MLP neurons of a small language model. Each row is named by its layer, matrix (up: input weights) and neuron, and shows model dimensions 16-143. Each number is 500 + 50 x the weight over its row's rms, rounded and kept within 0 to 999. Numbers have three digits each.
Before each neuron's rows, "fires after" lists the tokens most often just before its 100 highest values on Wikipedia text that the model never trained on.

fires after: "| ", "Sw", "fin", "w", "In"
L2.up277:512574460495468377505541477587588491543518403471574560483488517503520472538485527595471489502445533558499519530527497490460474487469515630544501473535475497414493534524435542495541610474586590444546574495539536588532598449487487471468439498612479426435493440510509548526492504505528391441477463516536433490565427557634483406486578499515419528480543476451475540460614531559529537506554

fires after: "m", "of", "c", "min", "ut"
L6.up19:595555466574472461468452519417490534554503534562442576442446455513528565526530463505498545509462599445542443504530430521569492490512567511531486552523465377601557507495419474507553512434539471451485494489446473464483560445514493483435516474490595565543497531311460491512536537372587562499531433515537471512411427523503505462446503622478551529511483533520458495516437463529495439485462

fires after: "f", "-", "i", "Stre", "fi", "D"
L9.up504:514418578579430513535534493482529459568492426482460455473424379459433426450507512513429486407569445500506551440472496506442523504629513521473445543446473551466490503527556500486436533444453507478576591545531574383430538488537516581431536513482425619568465522494482526521513437457468540520485476455427580545471380533558481486486565418581526587502471514571414577516455420433485464469466

fires after: "| ", "announ", "g", "\n\n", "fer"
L6.up521:523496514466525494422578555495494526488481524503496440505536501488547441438429482473438443607483542507474445505551624463479416485430568481564496569489465458607422483492458518477535580459593468508511447473517536566500493466523560504530445465535448425354509506411568459430448568477530542473476459468457467417495460488462646515504501568498550486529531502360485433499439504470532469431557

fires after: "| ", " ", "\n", "Total ", "to ", "("
L4.up549:457555449574505549399509544479507550417507458533411558432464472485632479457546571496486464517546588506465546516547448535476496478446449516491499478478439515577472475391523420445545530480528517434507521540455544460586500478515423530513540405562549499495587611537477515525544522466507501469493493505560447398551504444559477533503359511504445587580488567373404422541437465489493453553561

fires after: "S", "C", "B", "c", "M"
L4.up155:474452506425556556449549446469528439485502476505425566369517563517459493467520521525440573511502454439512610502534476525396492428623393475514525521572526547550501489455444566478445491499481525473495455498470467525474461519582459566484521550453461552458477403672455546548466491496479474510416468456565497491572494513498479526483562452496451508410472456552641552525566450475467451556365

fires after: "199", "oc", ".", "ac", "197", "Dec"
L9.up72:469476543543574462424569427531466463478493484472545564492535439496507629479522519552547545623399573528567484492559557527479445514562550518583547543447491525465476580541476504541640400490604445473468467490566456496546517547466577494574455545497555506483483492514510535518441575611469458491486483483517448534551517528509506442460453401486508408540529472560534514450468557571501553479538

fires after: "m", "o", "r", "te", "a", "ir"
L6.up151:547460494534562522513292514440436478571524518458521440439528541440581507507536426441519414586478481512565414506531502489536507479484509477550509527451462534587534495588428594534548548477435441474565529451409489482499517517569415501407521512362566589405452519439467572510490455411514510455456520484487545467463508474442460493483468482504493474565480535522466491521448523571511472530456

fires after: "sp", "W", "qu", "S", "Tr"
L6.up543:548518513521482525609456473467522499486515549452495495512569409533564627419504434380453575490455480468548496548494401478578468448439485491574466500523558458559542404561480527459464600440547525467544499517527483516490466418534347509478463505482513526548496546400427484537425452410525553498534574488525465469422446543447502512475566479465479440578424533397468493546480523600511492490423

fires after: "b", "C", "p", "c", "T", "eb"
L6.up157:501450469417474567571555475392505554542506454440603556457407360480456506518526462504528529398491577547493496471401451562512478437420470538477456494475520509578516477515548511479456450443506542502517463499484569516556456572433393500496560546562457560499490621503503539500558513533386564532490517570587488481584425525485530450474584472444532477519500441484586552554501574442503457499373

fires after: "S", "B", "T", "at", "E"
L9.up86:539453528636637488554466400565530469494474555485559502539514500542527491507495505454542584474502457484526510560454424500505483537565508524465458513529484498507495481516416573547578487513500542568483504466563483524439475600577491493508558578482429517516524445431449525536486498475404412487521552476462438500514504430508587559407649488491563487533554405449527493598550594563527555474541

fires after: "Alb", "P", "v", "p", "qu", "vic"
L6.up316:400503545474497539493491447403488526563560500409525462413550441453547547529578538477475491471535503460522386469527461467507466552449518577459496494565507520526525489487536613509539578484452488496583389475494454491516504446505409584472522543430446511492459545499479458514415418381474521478559569520594517415559469475491435499462490444562523388521526531400453557524560506559586534534453

fires after: "T", "t", "P", "at", "b", "ot"
L6.up276:450399435543451518481441491520514472475474485479468452445399536426491399513464475508490391542493507526572415509554552522435468453523436511496573541473483604526436478588520547491545497520402479498529536477486523488525538595473523517430524634579441609426436455528522549462523536523485458465536538563608605475548531545522527443482495508451431474486514461505565445548476401467545556500444

fires after: "S", "s", "In", "\n", "en"
L10.up547:430514586425552490504470448463511564460483494494518570559547472576462481504468579467564503580575460426477461557489464491503478590534549490531487485409615416530523556469536508529506501582612540571496515551541524485549467567533522532447456507545508539505408472546544448525471557539479378381434464514526478568492554464472482501554538537478504482509614459557459414483504519528511498481426

fires after: "the ", "| ", "The ", "\\"
L6.up322:473495476544431526449609474571609442492504501463496400571480524508501464516386517459469497498550409586542524492461634485509461572451458578482442602563546508453415471455513563475521564480474512511484527413536505422466488536419483499536534558522547497597489500560564440481521506460448480513579542537610475554465495445509574506525507467508505502571506499420480535429482462563555498511570

fires after: "ell", "P", "str", "p", "V", "c"
L10.up172:513599523500486380471504544536507509504459500369517500470531483356538546536562539461492471460450520512472473343532529437469412540527471478456508568399508464467585524570507498402515476497458488509537587459577482510489493450576567448510430480504550530544377495566516475488553463530568490508500484454494456486484470421528478443481525512479555492416414518540542513500480502560493490510530

fires after: "al", "ul", "201", "ad", "I", "av"
L9.up169:481505478564541529608523494446449451463463464515453479431472513531424562418577471488463526489488480563485464482531579485521528505457571537477538494415514575503503540457550590540513514455466572512502486471496613431500521497539531477458521506510499419382485574569594527431441447509536581573467492636487488395430525466513389589526528502636529545505483539474484563525507490489438480573544

fires after: "P", "p", "s", "qu", "t"
L8.up226:474527555530518486406535499482544547437556521536449539608497437511508509533549459481467483616524473541532496515496504528465460440512582554497546460402499521548500481520371425470493490455424488479548519418482455568430471529579467550406586516568537541518546535422495399516552439557570458493444461398550512428476488470559422506496494511467486507451528461522467493492436322461468499463479

fires after: "s", "m", "b", "M", "l", "p"
L4.up412:538595580470520487397512536516486526482521517496518445516511427518517461547499487528373488490532442473412463495457486520529547544481387515501456537490453435479448397515449409465570520496469584428589508504653508567501549456597522544468574413494565461511514551533476484431437472565516555489478461470460577481493529511519501451520533593424573444511600520534556498500475441523549552461475

fires after: "(", "the ", ", ", "did "
L8.up80:540440577437551415386570436517482514514465487482492444570463455475466496524427508373592471583524510473570442464515554473387512449535460529463596472515483592459486455491468494457548359583551490466485428500520543511499465488514541506566555464572523465528410455476504423410623495589569506508481533445550532479510459535493460478476479444504480520524497513506526531468534449387482537510514

fires after: "tr", "M", "m", "sp", "Cl", "cl"
L4.up313:404484582431488435466458531472468496550493558501507557559444584486578457575571644498551543535440449427487494498510529549429536394543478390434421542510454399470565495516450490524488571447489481586480388519498494481426538402552499522532521382535478567544496483577484560494460528509458574489505498501428519500569544556466570495504475404505442499447527553492592518471540497509519491458432

fires after: "t", "p", "w", "e", "| ", "-"
L9.up227:518541479503509555522524570445503453485461558484458510527465538379460543544454481500465443497509442460562504482515617527471534505459577521601363587474516532506467510443491421581530488553516523476531548469518502431562570558432526422462537573496389446541509489499468561492536521403488566519542570451548467472514432479559636544381517486471507485538532520474519565415478558507562512519393

fires after: "| ", "T"
L6.up349:459428475566404481517514556432557502504505462474541440573525361438470473439562395514537558590487420470537410548544516516466465510500457375543545484494448486501446534549491540548459477550548499427592516466477420594581486446505484477497498501617489484500452540476489433414563553456430553420491531506513579530526427409480427469508436529526400481521447510446490550472486508488520544429527

fires after: "c", "S", "f", "g", "res", "inc"
L4.up476:541496550575466514531535471536472509525520518441523406436508472486470454524566488550516521481607462586531553487538575529516502578483571470594522502533469476487492516580447499448453544453482529514474417437454468524508497385477486473428522502443462508536493423538527427485470477496524524431521452521568538518556479542433521503537575499610584466454528539625663474474496455429512480530413

fires after: "f", "-", "p", "Of", "w", "announ"
L9.up185:483435587611443479499525526429523510552408457531510546458474481478490531535537455507511473543468467457543537399500500525418495500609547509491457580453463565370509542482542632432441489457437531502473556463544606502436540591525533537413502510519475487535500422456517488510465516476513502410504561496489457447495446531543542545358528479459549515578494458473499511491492509519504465501546

fires after: "the ", "in ", "(", "The ", "\""
L8.up13:525455536463434503531593450503486467570500521468426458505533442502547540520578451421495420450540547503541483484550561457487434402556496550505556500541504563447495560563521556483565488479456533492474512467494521521651481470509573475460477504554438475493525547540436442490603479479559445531547512501478516447523454468497464441554508376525550370473514533473488552504562442411514537464575

fires after: "M", "Alb", "m", "Tr", "P"
L6.up639:458488543568463524542507441468491510526534548442524479388504427457511586487525426441490513529522482485503404523474492435601491435417513610544537545564546543592573484496491534476459559468518504442520511409465456449482527514452394512480502599451508537577480472477430566523557552419561596496545579545566544478452467472431451534418476439535513490496432557370455470497512497594526532580381

fires after: "p", "comp", "fi", "fac", "ut", "ot"
L6.up576:540484556413581543556442478435429499584564593450487540483579498534455567486574490487587412524477525510556435459508390398545565535490583509476511511445450548427546478528555502517545560462429526477550496535484514466503483408525498497430522532428515521435457453392497480519414449460468490557451445491403528506522474480522395484492401439450535486549505543503522541522450492486539506531467

fires after: "Gr", ".", "cl", "th ", "second ", "L"
L9.up589:482544589557504421519509459490539442513421483513516608488454463532473542494576521517491602517446461552595433466494623531489554490501507472556417508464491538441542579454461620488566452459557468535436495449527537457563509471439562479451454591479446452581485452507463507511504556543495476422516492578486437609535501482522521571467525434498567481550505417517500565532422592487489485473470

fires after: "r", "R", "ol", "m"
L9.up612:506433559546466431537466510443504569464430472528488508501465456459466500507465487437465538558543467479509487478468540551476544465584533474505406511469486500446503537438505611471474485501481503510488514492551636485432583542383524555396504513550439559551508459453528502454511542570501411385571501467527424495472486480623563570460559407466563478515517443430427530544385587493520464433519

fires after: "202", "c", "ab", "Fran", "199", "ag"
L9.up130:541490508518551474397576453577500335432467540452553478555469419461498506515516448511456486550427494480480508536534476473538456566498583592542521529505487560471452520523463602558576485374542564558596475409549478483504544425534453402510518462483562508486537502495518545618599497502502490419466551475464561443476483418462495430483459470605492462514453552380561471493596574490498554487484

fires after: "M", "m", "Republ", "F", "Play"
L6.up638:504515350554499514451515532612484494525529518555481459473411467435501402511515425465525505449443513515590462493625495506501493517418515518553465470503477482558580507489503519508480459543523483492577509455571459514500489446485415325467497473600482554535539586514467587474433425481545558501524549563493531484507501518431465512478527468529475409503448508491502445492505489443474415438456

fires after: "c", "f", "b", "ag", "-"
L6.up236:600574411518488538487455492453444537480504521519519541418504408524465593489507484510538539547492483418506460444437414527476540494641624438526559410491484442617581569509493504503535578439565496482540465490431548544554537495525457521584549535508479425569461577413565496474537525444509457583494487456491432475454474559479435444478536487536539535417561528488541564511485528493445501586457

fires after: ", ", "- ", ". ", "\n", "\n\n"
L8.up414:438534467565508552497532461469500481573463523478513370628468465532486444497441434547451528493482519477520426488459492454512400422441552514433518596418389458487564526440458496491489518590574562521451539482533564449624501575484585498508398471480496507471463489536493499512413495508528549477489488540455443548498489487426494453485531438551565562492488502481507489522440411539444551449472

fires after: "| ", "D", "p", "ov", "ug", "wh"
L2.up188:499474556605527355494484531438439487479514523526517515507521437524591490559493484548468453431512511532473500476518609433414492473563461500485481429516562445562505530508549526546480509498535464476463537494521448519500444464521375459392486461567439554577483525408589418527481574463563480439529514556519414557525465507442561562550537526504461412457477534474476542536547567414570531414520

fires after: ",", "sc", "ex", "occ", "c"
L4.up363:527557610531472481448495455443446482438514449435451506451580530522538503511557538556475462428503562515489506478517531486570551472435557480509545458518432549430484494422506497485451358532458390587560475522475417496504516460510566474549469425530497541478516484469504512447591401482534520480519532479557562494499555477469408503410518526625606547536550488516619392562489478449487454512380

fires after: "oc", "Ter", "In", "ac", "Per"
L9.up458:518481506478569507416539463564435469497505481381559501544521527524549541524484542463551571526414600471561405547484447484580546495472516510439526557544517545585480496507530482551520524591586508543413459475582447506463432503575495509586472477365542508505538503529477522528539476541394467482544436555441526551573563537505420413553454505579502506499583417560548430474560499544514602498568

fires after: "un", "v", "l", "f", "in", "d"
L6.up263:508529523495572540448411437490408462557498561484509527516556468484562504475592509537613405506533500484445510523525558552555537581500520491446487543457503446495481564489420539544550517524425468457522542473404501458463443444535425496527531434406561500502473526403453530445446483466477423465485388478450385553511513396501444548514431442495520518485520511539471491510535573470540422571470

fires after: "B", "Sp", "ro", "sp", "col", "b"
L9.up423:456482545560572496518460431510507425458441502425526552484548519541492512518528498491462488497474516443502465500489519483553480442547502404459403484457534515479489519440493615462577406541485533517410374485527505578540513602479590481470526567447481464493497482541417473528431551552465441444505531455522440564540462502504616461411504480565483542595489376427529517519511563535546479451502

fires after: "B", "r", "M", "4 ", "dr", "b"
L6.up28:453482610593529453554487491565553529522523466467481552457518495473582555441473436513524524494498414485494455530536458471600428372518500509485580511511530532510489416440552536458462465519492503553515486519574551468424473502603467468471558620551521463554535537520472547518534484478592563479513479549514608558499509536545571478430506478461437433520447469495467426532535500627630621448412

fires after: "|", ".", "Ear"
L10.up359:440513498508505512591551542425450483554435457536537465561430569521461460485515453528535538519503523498516498479482561548429457530604530394472538471526433513463500560375511419416456509550475483539480435510395445500586512512453622499462546473572494540588444538530485511441495562528349517527466508546571487434517463408470398524460441497550479421517461451558530477489547500460511548401422

fires after: ",", "per", "an", "a", "on", "ali"
L4.up34:528390565544478435468527468421518588504394404544428562543524525505482429558516548567521413603577497463494432495513460594536424468543486585533467477521507589598541431452576548557535585464479508474478525501405433496560496521453436491510525552468512547522522500551455465489467546457593515523570487530440482505459497543508549638451622504476520427574592495451509434526509489510556494461502

fires after: "U", "ol", "Lou", "a", "F", "ew"
L9.up153:515469522577532549528454487447501457588425523446529569449542511541500556484501550528558496432430502415511495380481592460525510454607537468484504502419542503492506554537514604449510446541368486483384428513576525582447575597521561530421495530411485493461536485570454477555510552525580478481473535454503416525510477596588530527470488568534453564583525418521491448576580509486564490483492

fires after: "G", "al", "ad", "L", "Z", "D"
L9.up172:519515453527454449596527481477542466548404472411536456461505547536452447391505472536420522477459468582489597548496498447556440503453498484517519495465442513519457490493470458555468546456539454467504410508442471472436475532483482441427471643574600466489534506533537513442491438360555593518519459454415434416399554548473380557561436556542473580550527485537568489539487509496469470463532

fires after: "D", "L", "d", "A ", "St", "th"
L10.up231:526419528489546453498487510561441354511487399539422523524519506540434481438481486401528549463429488514477562454541599484649426451489519582531554497400479483456526544513476508511508494575531565446410485452502524426411473542526428525482424473544480451431563540554526555497456530517458576378571404643410489444524392531492482469510496474543523500515553549594515473488488471540557486518470

fires after: "-", ". ", "ft "
L6.up544:548511439517555459599435482541461530491479439495425606456487540478475467446452430533533504606494527478468469476599440491589479446462577478463537487452463444430497552467573453511549427564423560562443477508405463546493537524566584518390488525514588476420502531446467461471426547492519477555469458521401513505463462548574534509479483678496455570466509477537510445529490465461524542520511

fires after: "\n", "| ", "ev", "M", "a "
L4.up227:541587479416530433504534400430458443425463548559505600496511468421557468611446539488496526492483590479509446608525486540512472506529452466550577567478495395554580446402560462546490562538514582497468533557514473513491503414487460449509486485473529555455513520375507511536578487412530522495555464462533562483596557453540523617496513511551474495460470481411510556469429540619512549534518

fires after: "| ", "(", ", "
L6.up469:567505466525443472449518449544515469452493453516565530605564410467550536516541507527437482420631485468479440485439491485432491403487477466439573525547527493538569478596397557446408563438509562508498509444355514531502483578468472506514426457440530452529525393488615576470518473583462449479465509515435556498493465538526470463514568463552476616491524449400493570553396555431463481559559

fires after: "B", "b", "v", "S"
L6.up300:412491539498471455544573450529479451439546486495505534511454410487525535477432441464502513519478571517498507502612485493553439410421450549404519466588545525514645444538474448459514546522491518530505409401521390497443520477520395497443445555542653417567528489472440483524387453458527607519489501557443473501486507549518549479488514589486459516497476534522462455462571475559559571482449

fires after: "M", ".", "the ", "c", ":", "m"
L4.up133:523548530563439486440499485587486494544545493503548494419493460547443427511470486599438566516537470448509443472540508575490462473450601495518467491515443493501478491506497496494482497361568496446494418441537452510496526473550450529408545438433524510474459467533437432527514506626466568434521439493547554530465532486443497488528588549525507439485579565584650483540447485466585423549440

fires after: "an", "z", "II", "I", "Al", "al"
L6.up117:560483481403482545489586478530483452423468495547483480592463543503535443547488483523424505482531511422410454454522520480411529676394422508559416474466549388465498502491493532460560542471501450423434577515474531530492542480454595527442435419485480398572498460441577375488438496533455493553503475490434452500486514500425428480562513460480508543503474496480498435511453503468461449533550

fires after: "B", "b", "elec", "ec"
L6.up121:542492510468564471552608455546503460450515499541456501448444404542531503588473396542579506602490481483496404544529327488480450407471506532444582449541454544521549460489497456482446437409623544532466334404504494554469558487514542493522506551526465420530528407567478481462517524481522523521485472534435476499463528576438519468487465470463446443497477560479459508494529449483569541451425

fires after: "D", "H", "L", "V", "/"
L8.up202:506533478539474423654440492569505556533506463516570555439522532430512488477429521513487495555444501521507514487524529459527439402577576494594418545420355505575518449448554500542462495460483477449435489564546574449469486479485536464391470520498477500526572510528420363415453524447513496508551542560466500483549496478555473504520513512473582474476432503446493597583539512533538506546498

fires after: ".", "th", ". ", "Pr", "ot", "\n\n"
L8.up208:472513463477537418455445542427528426616453473516432493456463501518459457486575509590488584677493473539461472508504438508523558500431587501501428461519427401525520536471516541492481549423564521486441659542511451471486424583503522496435483539412518434517520428488530575513573554475444502460538507499462459526451555511469474543497559524500535460538523447544449362544481567598513537449486

fires after: "| ", "−", "+"
L10.up502:411547552472456540502494532512563529487480512502479419511542518395554537548493491488570493496488505506501512447499413422492485580580419551588531399507511464452682500424514449428580458423461498454503574575504520502563471494563506397546528566530444511532392430550605435562530481545516536510521537462546481504452550372392484500463605477515501507502526519396472501466453448520575542514523

fires after: "f", "-", "ol", "of", "ell", "ar "
L9.up488:495520586602453490517525458449512478473460432492508565420438455469452484487526439519491481491541468476552480473494560564411510429600483490508428518460501579393509502513543594481454461413522542513488538526549624440477581533415538547420440583522469547569470454473481486522430526489514487425487498482516484515485416536572499570446564401477552549521520477510429552499451444451434446488506

fires after: "| ", "Can", "S", "the "
L6.up153:455493474484434503475621532511581537464542470473531421514556494495551483479466480446418587471487438487454426541451456536448455511429424525478495492559551530500394454476448556514495543409511464490528524467521547547451525458446530545508480528527394449582489507639535494456630567489514463475582532531639634500529547524443553507482537399559500445525444475407472539464549486554516515466553

fires after: "in", "a", "am", "ir", "uk"
L9.up618:544537475422482517546491554481386541410471415484477575512534531506550543460506456545540387430551552535458491610475481409445470511617481464451525522589510551491481490523556551500460512512485482611494406548466438612527526550445531560494557450505430522441492492520466471473512421404462523544518540443424520449491514530553396451518487578502468561480534463508529477470532407493461489438472

fires after: "R", "al", "ad", "Sh", "ol"
L9.up379:553577546488466521610430406471513436487593530534401469519590494427435528463534464514509448461499514555405547496496512521449555520555490569518529501547467489573491524546424506386527461549514618492518572524470482453540505513491506578547505547440472447506452500537576533555505454490482525518505577502585599442536483386453544551564437506533535514511553462530558540422488533535484430517436

fires after: "ar", "al", "or", "Al", "Z", "aj"
L9.up524:541396466548567453488487471494475435391502587545512511511439480436579436405471484482438518449495502502460545588507458482518452501526590512530463545543519448538579494491395503548578434409526567494505469501469563477576578475484570473473510508436525471453510576528566524455600442597549413531469504585406512570442594521546445551450474442558520558444481539416492544516467489494481423510518

fires after: "m", "M", "5", "r", "198"
L6.up524:528554500563521534482442583536598441495496485542399378511486505504493522547443476411486452616513405561523427538470487463456453510406451440554461505549484528565465502574406513531487600407582395434508514446444516501495577470496522491520432511475468527444479482591562524443613551483552390493516537531492577497521523481395523512456482431568483449574457529493485454456448490515492519455520

fires after: ".", "r", "R", "W", "198"
L9.up114:564445579459510457468416451517529416399522575602489519546505506544408563523442489523477496450537471564516560557482450567448520565588551445552582553523507504519488563541526612543540492444538577476607443499500463482518490530492483505560486511492462521445400390467505465471517564508415448465542523545503469542490510440502466508473497396612457563559596435432472488503466480499510551488446

fires after: "t", "b", "L", "el", "at", "B"
L6.up220:438492597425500562545556505458441541535488500483494586497553528506517441464534592451567563538575494533498438516459535479612450558559531523498535504479551464583504547440595507470532468575482500456392483462463540436424446491553546587511464622523445454593567505463437485452558586561527570480470426480469534523561501496471513535571515467505494528419496446439498534537550525460468536549533

fires after: "| ", "a ", " ", "an"
L6.up72:465518497450525531507477501501508511370495464518461550512568504514471500524456501555583448471537445428466441518588470507429533419539439496558488520543575532510519577528551609461525559478582488578476381476512573569556434455436564534534482416461513406567486485499548438577493539540448518526566474466567497485490476613471466497514558506370439393509502484448490437492508495506507533632504

fires after: ".", "h", "| ", "R", "r", "-"
L9.up110:525484509524514502478476367474479391496636555543449438509539440570411483458451465478472498491479510498497534494561595598437451579544491565476504522486448515481519568535487535565461516354485584515562509570470521432517507538481453548522568482533473466498420471494574458565429547471400516447489568505428488553461573435525535523547564484604529492521513528473529480460515512593552539489481

fires after: "J", "Fran", "in ", "In ", ", "
L6.up478:569567625544511494498503489525540589486471518522545497562505568459500503505507510488615542452617402478540531450524551514434465523447481509497496567457454458572404467588546453563499589583420574559544460502511427462474454512535482431448539518430491437506552502415462389474525463565482446478523521552559456549464471579597498498523559457573499465517464450632538545476585415438544544448534

fires after: "In", "pro", "hy", "p", "ap", "af"
L4.up144:485479498653430513448481499596476535528473461504501434456513508470497537513509480506545594538611442488508517441419486462574458511510504476468478633491459466437455424452474425419490477524478579448549491523516502552488481416565548511536482472491470498505484499495519415442451449527539533610516556454470454528391484456416546406562405562460582389597493570571472524503470408466471531452465

fires after: "199", "200", "c", "202", "C"
L9.up44:499520538584493509513511558553467449567504442408534472454506425442489455499543527599512519541470492556440495541531569490449502522488488541452561489458491515458368466525507553520579494434479576546576458448583484480506462517539483435601501494458573564503473545547499542606534504515515494470468557484442520465472478458455559473447501531569481575565452456542490528583480561512561545444595

fires after: "\n", "the ", "ort", "g", "18"
L2.up614:468496525540449496395498428461419535547433503434506564529490579429414460525454464584449411595529572532497498565477590494488457551474492447536499471468525517499424517519518572504521545554512623477486459532421474472524581577472423604471436507464488487610551503474495466489524533417508473489520478575384473432497466560507506607531514583546449545557410471541476534540593504525482523455422

fires after: "| ", "the ", "Ch", "L", "N", "of "
L8.up140:539504523499508497505487484501790510503500468462494510485506455588517501508499501498491494495494497501515404391496551517494505496575395508502524501501500496503458503496497467448504500491505507496346500499507495442499504469556432497493442470500273510478502442505408495635503356497727491513502505463430495503525511528495493495476604575531528494502490470483506491503500497482564502415509

fires after: ",", "An", "i"
L6.up100:540605589511425526507545421384484475470514526501527522506477421525549482423530516473469534448505493464373445576414479543529550414462498519528470466513553489424520498476454547516508630500587499491525365427351452535512486478517558497509558463467436462532510482518508469390624482529508497507507518447525523559499483471567520466521612440554566528428491520456482536451535470484477485514404

fires after: "f", "w", "-", "h", "rol", "ol"
L9.up409:458414557608539497412399564509500453543539432462432543477402375454402492455481482548429495642480481510518474487500522556467416557567489476455494528416469513508522481439491544475456471478459547544510492621569567555552537508447463550467529568476446498504477508497501506509504569498553476447522570439533456518479454441582573544465590421526490474526463491489515531465406555488464492545515

fires after: "a", "L", "B", "U", "-", "O"
L10.up303:388448415477554474493466544538559529504445534565478467553634444455551522451501556474480496461489438604587537418442509590408463561470451458485465489492565499472482499514548520547551512475526499469516512525456547429472424515420523488520556476475561539519548522547556521623624476528433419527562493494495431399572520571543518528469535474430520479472446498474472482535515521371571539481513

fires after: "| ", "— ", "3", "3 ", "Rich"
L9.up133:456531494509515504537370552481586436522413528542529608443547556564449530503507517444455505490565434507499557470512531457565538446511500406533518490445513479535545501371524512447526488458381492514501450503488465486515565601481570492452582613482411446467449399520412456431562529519526487491494466493503449582502502491501583593550546561552449572477521451453507479550479528421610507470426

fires after: "Alb", "alb", "str", "oc", "p", "ex"
L10.up318:439519540527500415494471522459458581503497499415427562517462555484526557527504484500530532491521594442567506506530451488496513469589533509480415542496473478471529541400521406413529575497515590486532477464539569591561528497536524495531493497572513475497542559468477481611474523478611471531455453444597536478536516456557391534546472489505553495422547471492438490423497541635481579434507

fires after: ",", "is", "ap", "p", "An"
L6.up41:488520552574578508622456489360473450528475513472495472585501607484464430426577512551509520522391576506423557580476486446525595528464467451525499516513531506392558466498571483465506494548525585484511539545540506505458528490476494469454533481422396552399504501563476564585414478483471506472531565480594421513459488416551481466475361483461449467564509513407488520453452513487506486456477

fires after: "G", "as", "S", "E", "Mar"
L9.up449:448414446540523478549506580584528432503529425484564589514488432432542560500505514529464456527563517543451509539539513488538484520405395452528482529485556499476509477523504481585484452583526499536486453550515514481522540623451430560491526499529442469557491493480564511407455407507418372355510476553449446577435451459464560463516442487497477507473445575489556491582563594462438533469494

fires after: "A", "a", "in", "es", "E"
L9.up611:464478541529474550561585558523447447432509599490516554473535499477539697506470570489441508471480489458545604521551493531483524491624454398519544573572534561541444535527516449552550461490524497572555493506474468502504588595550524485525550497518531531533533448487465543430549503507490468478522507574451568534529514519487392510476508520562530617545558491496543365459555466515524496490560

fires after: ".", ",", ". ", "milli"
L8.up367:446501502439487470572566524429478576474562511465494527507522460521592471626389450438562547426523453490466480508491487511501520534454506541515547480479537420642495566364408566489518580479551490479517520582446468507534495524526582494547451550478458480489488469527499542589644532506457397506436531499541492520469514459503489411520475474514548514515589557448425388542571598519564532499479

fires after: "f", "M", "P", "D", "m", "p"
L8.up418:499514494292564495405507487466527654478483485593415497555505455467528499519438483488540474496465548467486469508492515419488523295552552485472497533524456474492495541522580455510518536563487543473480453478501515499433461512564518516465431518553494570534577533492432577488446497489599588497555532480469471492473487480545422491535525472467482619516411473395490443521524450502520504507547